Weights of a small transformer language model.
Size: width 448, 7 heads of 64 (1 for keys and values), 38.1M parameters.
MLP neurons of a small language model. Each row is named by its layer, matrix (up: input weights) and neuron, and shows model dimensions 96-159. Each number is 128 + 32 x the weight over its row's rms, rounded and kept within 0 to 255.
After each neuron's rows, "fires after" lists the tokens most often just before its 100 highest values on Wikipedia text that the model never trained on.

L4.up1391 [109 122 150 102  84  98 144 106  87 135 155 116 134 105 168 115 144 137 116 129 156 129 123 143 109  98  80  59  96 160  92 136 116 145  91 181  68  91  79 139 102 145 142 150 156 152 124 146 186 114 111 152  77 110 115 112 100 109 129 160  92 148 148 131]
fires after: "m", "T", "p", "k", "b", "B"

L8.up760 [154 148  68 140 169  80 115  71  99 136 174 167  97 146 114 159 174  85  89 168 123 156 145 167 123 117  95  49 128 106 135 109 104 168 112 138 149 167 141  98 146 122 132 133 119 206 164 135 164 163 150 107 100 110 130 160 139  87 108 106 175 120 135 153]
fires after: "mar", "M", "k", "K", "V"

L4.up767 [104 175 145 101 104 143 121  84 164 149 175  67  76 190 137 149 153 137 127 113 112 139 146 163 133 139  96  99  66 143 182 125 130  92 142 154 112 164 102 143 120  89 152 131 123 147 177 114 133 146  68 137 122  82 158 154 150 171 173 120 126 115  88 189]
fires after: "P", "V", "M", "L"

L4.up168 [112 138 163  95 152 116 120 149 194 130 142 152 102  74 164 140 126  58 165 180  99  98 122  95 199 138 103  54 143 160 121 149  88 158  68 135 159 129 179 106 158 147  83 128 124 139 148 141 197 118 123 125 117  88 154 112 167 167  98 114  98 128 207 154]
fires after: "um", "res", "ass", "stud", "dr", "ad"

L4.up1116 [ 74 122 120 182 153 124 146 143 106 131  75  77 118 108 121  85  66 205 196 174 159 153 148 114 172 139 148 105  98 148  72 158  95 155 169 146  94 186  81 130  79 123 205  79 131 142 123  72 125 115 166 171 165 146 136  91 142  83 104 146  60  99 133 131]
fires after: "th", "d", "thr", "cl", "c", "r"

L4.up111 [123 196 125 147 227  87 146 129  90  94 159 128  95 127 150  90  84 154 118 154 202 127 167 125 123  77 141 119 116 142 140 139 116 180 109  60  96 131  94 103 105 171 153 134  88 122 123 165 129  89 144 121 103 128 168 126 146 117  91  89 147 126 138 175]
fires after: "is ", ") ", "\n\n", "b", "t", "D"

L4.up995 [ 89 158 102 111  91  91 210 156 117 103 106  94 203 168 130 140  56 132  72 128  78 142 105 121 158  64 100  90 123 173 116 167 120 115 138 146  94 124  90 106 158 208 195 151 126 189 167  98 141 152  95 142 118 102 150 103 160 176 152 122  76 138 158 200]
fires after: "(", "B", "| ", "b", "on ", ", "

L11.up49 [153 123  55 146 163 110  98  80 110 101 117 162 137 151 111 109 137 132 137 102 121 175 135 119 149  49  97  93 134 113 139 125  98 147 118  83 180 130 144 119 186 127 117  80 114  72 121 117 171  59 115 120 121 157  38  96 127 156 122 124 130 135  91 114]
fires after: "s", "S", "G", "Gr"

L11.up1787 [151 152 103 115 139 162 178 112 109 117  89  86 142 129  70 136 130 140 129 140 111 129 130  89 121 106 136 115 113 180 181 163 117 168 135 101  95 150 112 110  82 147 194 116 168 133 118 122 168 155 133 160 169 139 150 181  61 143  84 103 154 111 128 124]
fires after: "g", "w", "G", "li", "og"

L4.up924 [171 100 155 153  80 146  90 150 118 134 116  79 168 105 127 119 118 116 158 168 165 118 139 191 147 124 125 136 154 149 212 160 142 163 130 147 123 107 161  93  89 101 147 101 129 137 184 130 189  88 134 126 137  85 123  90  78 113 124 111 173 152 147 143]
fires after: "in", "as", "ens", "mus", "assi", "form"

L4.up102 [159 119 150 122 127 151 103 124 131 193  93 126 179 134 129 123 130 125 155 182 131 108 128 107 150 138 114  83 163 151 183 114 162 109 176 144 169 169 123 183  85 144 182 147 149 112 186  71 166 101 165 129 118  96  85 134  97 131 140 133 173  92 169 106]
fires after: "ap", "p", "ac", "ep", "Col", "el"

L8.up100 [136 131 100 147 127 136 164 127 173 156  98 135 140 151  50 171 162 151 127  80 152 113  93 115 136  68 157 114  96 144 167  78  71 112  97 152 140 131 117 187 127 171 171  85  96 191 133 133 107 147 144 137 141 130 165 143 161 152 130 167 107 126 135 164]
fires after: "L", "E", "a ", "R", "In ", "W"

L4.up1402 [ 46 168 140 152 137 179 151  99  88 113  88 114 143 199 109 108 117 168 117 163  68 145 128 150 120 111 160  76 157 176 126 117 129 170 154 149 100 200 143 173 106 193 157 148 173  94 132 131 153  95  73  81 106  82  81 115 165 151  84 125 144 103 109 116]
fires after: "ec", "prof", "p", "str", "ti", "b"

L4.up1312 [ 77 133 140 115  97 148 150 129 143 163 138 135 107 106  96 116 150 171 121 140  92  88 171 171 159 126 104 109 151 147 146 107 129 119 157 140 153 110  92 104 115 132 155 153 169 149 151 106 165 142 141 137 116 193 153  99 171  63  86 185 104 132  91 143]
fires after: "f", "s", "u", "fl", "me", "a"

L4.up1573 [172 160  85 130 165 121 101 104 185 142  94 132 107 195 136 139 117  97 122 145 100  90 186 147 128 118  99 137 117 143 161 166  81 116 171 105 178 111 130 138 136 138 141 121  93 167 166 172 163  89  97 147  80  89 148 124 102 162 151  94 130  73 121 110]
fires after: "| ", "R", "L", "ic ", "D"

L4.up1152 [144 100 150 158  75 116  70  88 119 114 138 100 166 125 110 133 118 155 101 106  93  96 121 158 186  82 111 129 103 166 141 129  76 139 106 109 147  91 128 167 117 148 114 131 138 107  95  91 138 145  93 127 101  49 155 121 104 108 116 173 105 163 100 131]
fires after: "f", "s", "c", "C", "ug", "9"

L4.up948 [ 97 109 176 123 100 120  74 148  83 152 164 156  74 120 128 108 167 108 142 112 106 104 176 107  91 160 120  96 196 157 153 112 118 113 145 143 149  96 177 109 129  99 124  98 132 120 127 109 108 127 103 154 127 170 111 180 124 154 150 146 130 116 192  82]
fires after: "V", "v", "ed ", "d", "D", "and "

L8.up185 [155 173 162 121 115 108 153 106 135 124 117  92 132 122  67 123 172 116 113 197 168  89 199 142 132  46 161 128 114  86 136  84  46 165  96 101 133 162  96 115  69 155 121 124 142 148 135 141 121 183 169 135 119 145  92 171 167 173  82  98 153 111 146 129]
fires after: "D", "d", "ar"

L4.up1450 [153  89 139 114 131 116 131 107 101 148 139  96 152  84  94 113 163 140 114 121 149 116 115 139 180 158 111  68 112  99 108 139 122 152  95 104 174 105 132 143 145 146 204 115 136  98 139 183 119 118 109 106 100 197 168 156 162  92 103 121 118  94 106 132]
fires after: "m", "lar", "b", "larg", "high", "sm"

L4.up1473 [ 93 109 149 118 113 174 102 142 133 118 103  84 110 142 146 106 110 161 118  79 123  83  63  98 139 129 110  89 200 185 130 119  88 198 105 143 120  94 108 124 105 144 115  68  97 185 147 161  72 120 138  96 110 141 190 115 103 176 138  89 170 161  93 143]
fires after: "E", "ul", "on", "L", "F", "i"

L4.up541 [120  54 121 192 171 155 132  91 125  82  76 163  87  79 193  82 191 115 184 105 134 113 160 164 138 121 104  68 170 107 129  73 130 136 120 115 224 154  87  89 109  92 111 135 151  94 173  95 151  93  95 161 116  66 126 129 147 140 161 143 111 172  93  93]
fires after: "s", "med", "+", "ed", "t", "ot"

L4.up1743 [153 137  75  81  95 146  86 141 134 114 117 117 188 173  79 103 103 122 133 161 114  86  99 162 163 119 114  60 123 159 185 147 123 125 170 131 132  99 150 134 162 239 162 111 158 108 169  66  89 146 174 120 140 121 179  74 166 146 108 131  95 128 165 138]
fires after: "L", "P", "a ", "l", "Par", "For"

L4.up114 [ 90 181  60 181 133 113 114 103 181 171  90 136 158 134 137 107 101 104 171 139 105 140 144 108 100 125  98 119  86 206 126  40 161 169  96 178 180 129  47 102  77 176 103 151 131  70 168 116 176  88 173 145 134 163 140 151 128  86 141 102 127 102 120  93]
fires after: "Sh", "\" ", " ", "at"

L4.up1146 [139 130 142  94  82 156  91 157 138 143 114 198 148 115 153 164 150 132 140 108  55 100 125 167 155 103 117 137 122 186 169 144  87 155 164 116  67  96 161 164  72 177 153  79 107 137 117 133 179 111 149  96 108 175 187 127 133  95 118 126  94 126 137 169]
fires after: "re", "ion", "id", "ate", "e"

L4.up1657 [142 103 163 138 107 146 161 169 146 147 115 111 116 138 172 147 107 108 178 161 105 136 179 156 115 139 139 140 122 154 182  83  98 174 170 125  93 127 131  92  95 170 155  85  96 139 138 194  80 136 127 106 176 191  61 194 113 138  59 112 169  98 129 163]
fires after: "al", "os", "as", "in ", "o", "s"

L4.up1490 [101 105 145 147 156 105 142  72 135 131 167  93 197 115 186 137 172 184 186 131 132 111 122 104 165 120 107 111 153 137 118 111  55  90 142 133 108 142 119 167 178 148 109  85 117 123 199 175 136 118  34 120 118 134 143 167 104 150 145 162 100 187  97 102]
fires after: "A", "0 ", "R", "1 ", "M", "C"

L4.up605 [133 199 117 198 138  85 136 159 169 126  89 133 171 128 131 153 123 118 170 143 163 127 108  64 145  68 140 151 102 129 106 140 100 145 136 142 139 157 124 156  70 153 163 148 126 125 153 133  96  78 116 109 125 126  93  74 109 164 118 139 128 101 117  72]
fires after: "D", ", ", "id"

L8.up1726 [ 81 111 115 157 111 179 154 117 134 149  90 167 115 171 137 122 125 134 103 155 140  87 192 154 110 149 116 117 145 127 141  68 100 180 183 147 148 129  85 110  75 130 129 101 133 112 138  93 104 146 172 107 113 109  94 170 102 129 105 128 132 198  72 128]
fires after: "at", "os", "ot", "p", "t", "s"

L4.up89 [147 133 127  78 153 156 133 115 111 124 147  93 108 129 144  59  95 171 189 152 112 140 144  72 126 115 121 149 176 169 132  57 114 150 171 145 171  87 136  63  93 153 108 175 129 120 154 109 168 172 170 147  86 131 145 154 121 124 137 139 139 162 115 149]
fires after: "u", "ud", "as", "sh", "ad", "s"

L8.up749 [126 121 145 155 147 170 112 101  97 141 152  86  90 129 130  86  51 103 181 173 173 113 108 180 181 152  43  87  99  97  99  89 136 113 134 115 123 126 142 199  77 147 177 168 144 163 134 183 184 104 150 160  70  96 138  80 186 127 149 142 162 124 119 111]
fires after: "U", "Sw", "r", "us", "ex", "to "

L4.up1593 [115 162 146 134 190 123 116 150  71 140 178 111  76 114 142 145 168 110 174 127 127 112 167 136 149 161 148  60  98 192 121 123 157 158 120 130 142  97 129 162 121 100  98 105 156 137 157 159 122  80  89 118 105 109  91  94 180 150 156 102 118 140 173 127]
fires after: "ex", "D", "s", "in", "M", "to "

L4.up192 [112  84 171 105 127  68 165 107  94 156 102 117 154  90 166  91 146 161 158 112 162 139 165 140 152 107 122 112  94 157 146 140 113 114 125  77  72 139 105 157  85 189 143  88 182 177 161 125 122 147 168 158  84  65 101 100 127 145 131 110 141 149 113 115]
fires after: "C", "D", "E", "c", "d"

L4.up1532 [107 145 148  81 151 133 176 107 147 159  90 112 156 117 147 148 139 128 175 156  98 106  75 116 144 154 151 126 104 121 105 150  73 121 124 154 181 137  96 110 152 137 186 138 131 179  91 142  99 110 159 142  93 174 181  77 151 174 176 120  91 171 139 121]
fires after: "E", "Di", "co", "i", "ough", "Co"

L4.up1334 [103 202  46 133 183 123 103  93 159 166 109 136 164 123  98 130 176 163 151 127 113 131 123 121 168  64 145  90 154 126 139 106 125 103 154 177  93 124  98 163 158 159 135 123 103 190  80 128 113 113 127 157  55 132  97 123 137 139 154 110  92 156 116  96]
fires after: "| ", "V", "A", ", ", "O", "C"

L4.up476 [113 142 144 172 122 144 187 126 140 135 144 174 172 118  64 172 143  97 156  92 115 108 132 125 101  99 103 101 133 111 148 150 129 209 189 149 112  95  95 159 101 166 161  69 137  93 135  91 152 137 143 127 107  97 113 121 118 135 127 133  94  99 147 115]
fires after: "A", "a ", "=", "a", "N", "-"

L4.up1130 [125 145 140 152 101 121 180 135 131 171 126 127 125 136  80 120 139 100 120 115 154  95 189 122 125 108  96 116 194  83  76 142  69 129 107  79 186 117 155 132 118 109 159 105 129 157 119 175 192 114 130 167 143 147 157 124  93 188 111 133 106 129 167 105]
fires after: "J", "j", "D", "G", "V", "ev"

L4.up833 [124 115  86 160 107  92 162 156  91 149 144  98 105 153 126 152 145 128 205 108 171 157 182 156 232 132  82  73 163 137 139 119 105 118 113 132 142 135 127 179 116  72 151 128 104 118 171  61 118  79 177 126  74 113 106  57  83 103  84  93 129  92 155 162]
fires after: "p", "ep", "suc", "ab", "pr"

L11.up1663 [ 80 190  97  49  98 133 117 109 109 155  98 189 169 131 135 124 119  67 103 195 103  90 167 121 125 150 133  79 135 125 134 142 135 137 110 156 129 145 122 134  89 102 134 101  72  87 145 144 120  96 144 161 155 106 209  86 145 141 134 120 120 140 161 151]
fires after: "re", "D", "l", "B", "b", "P"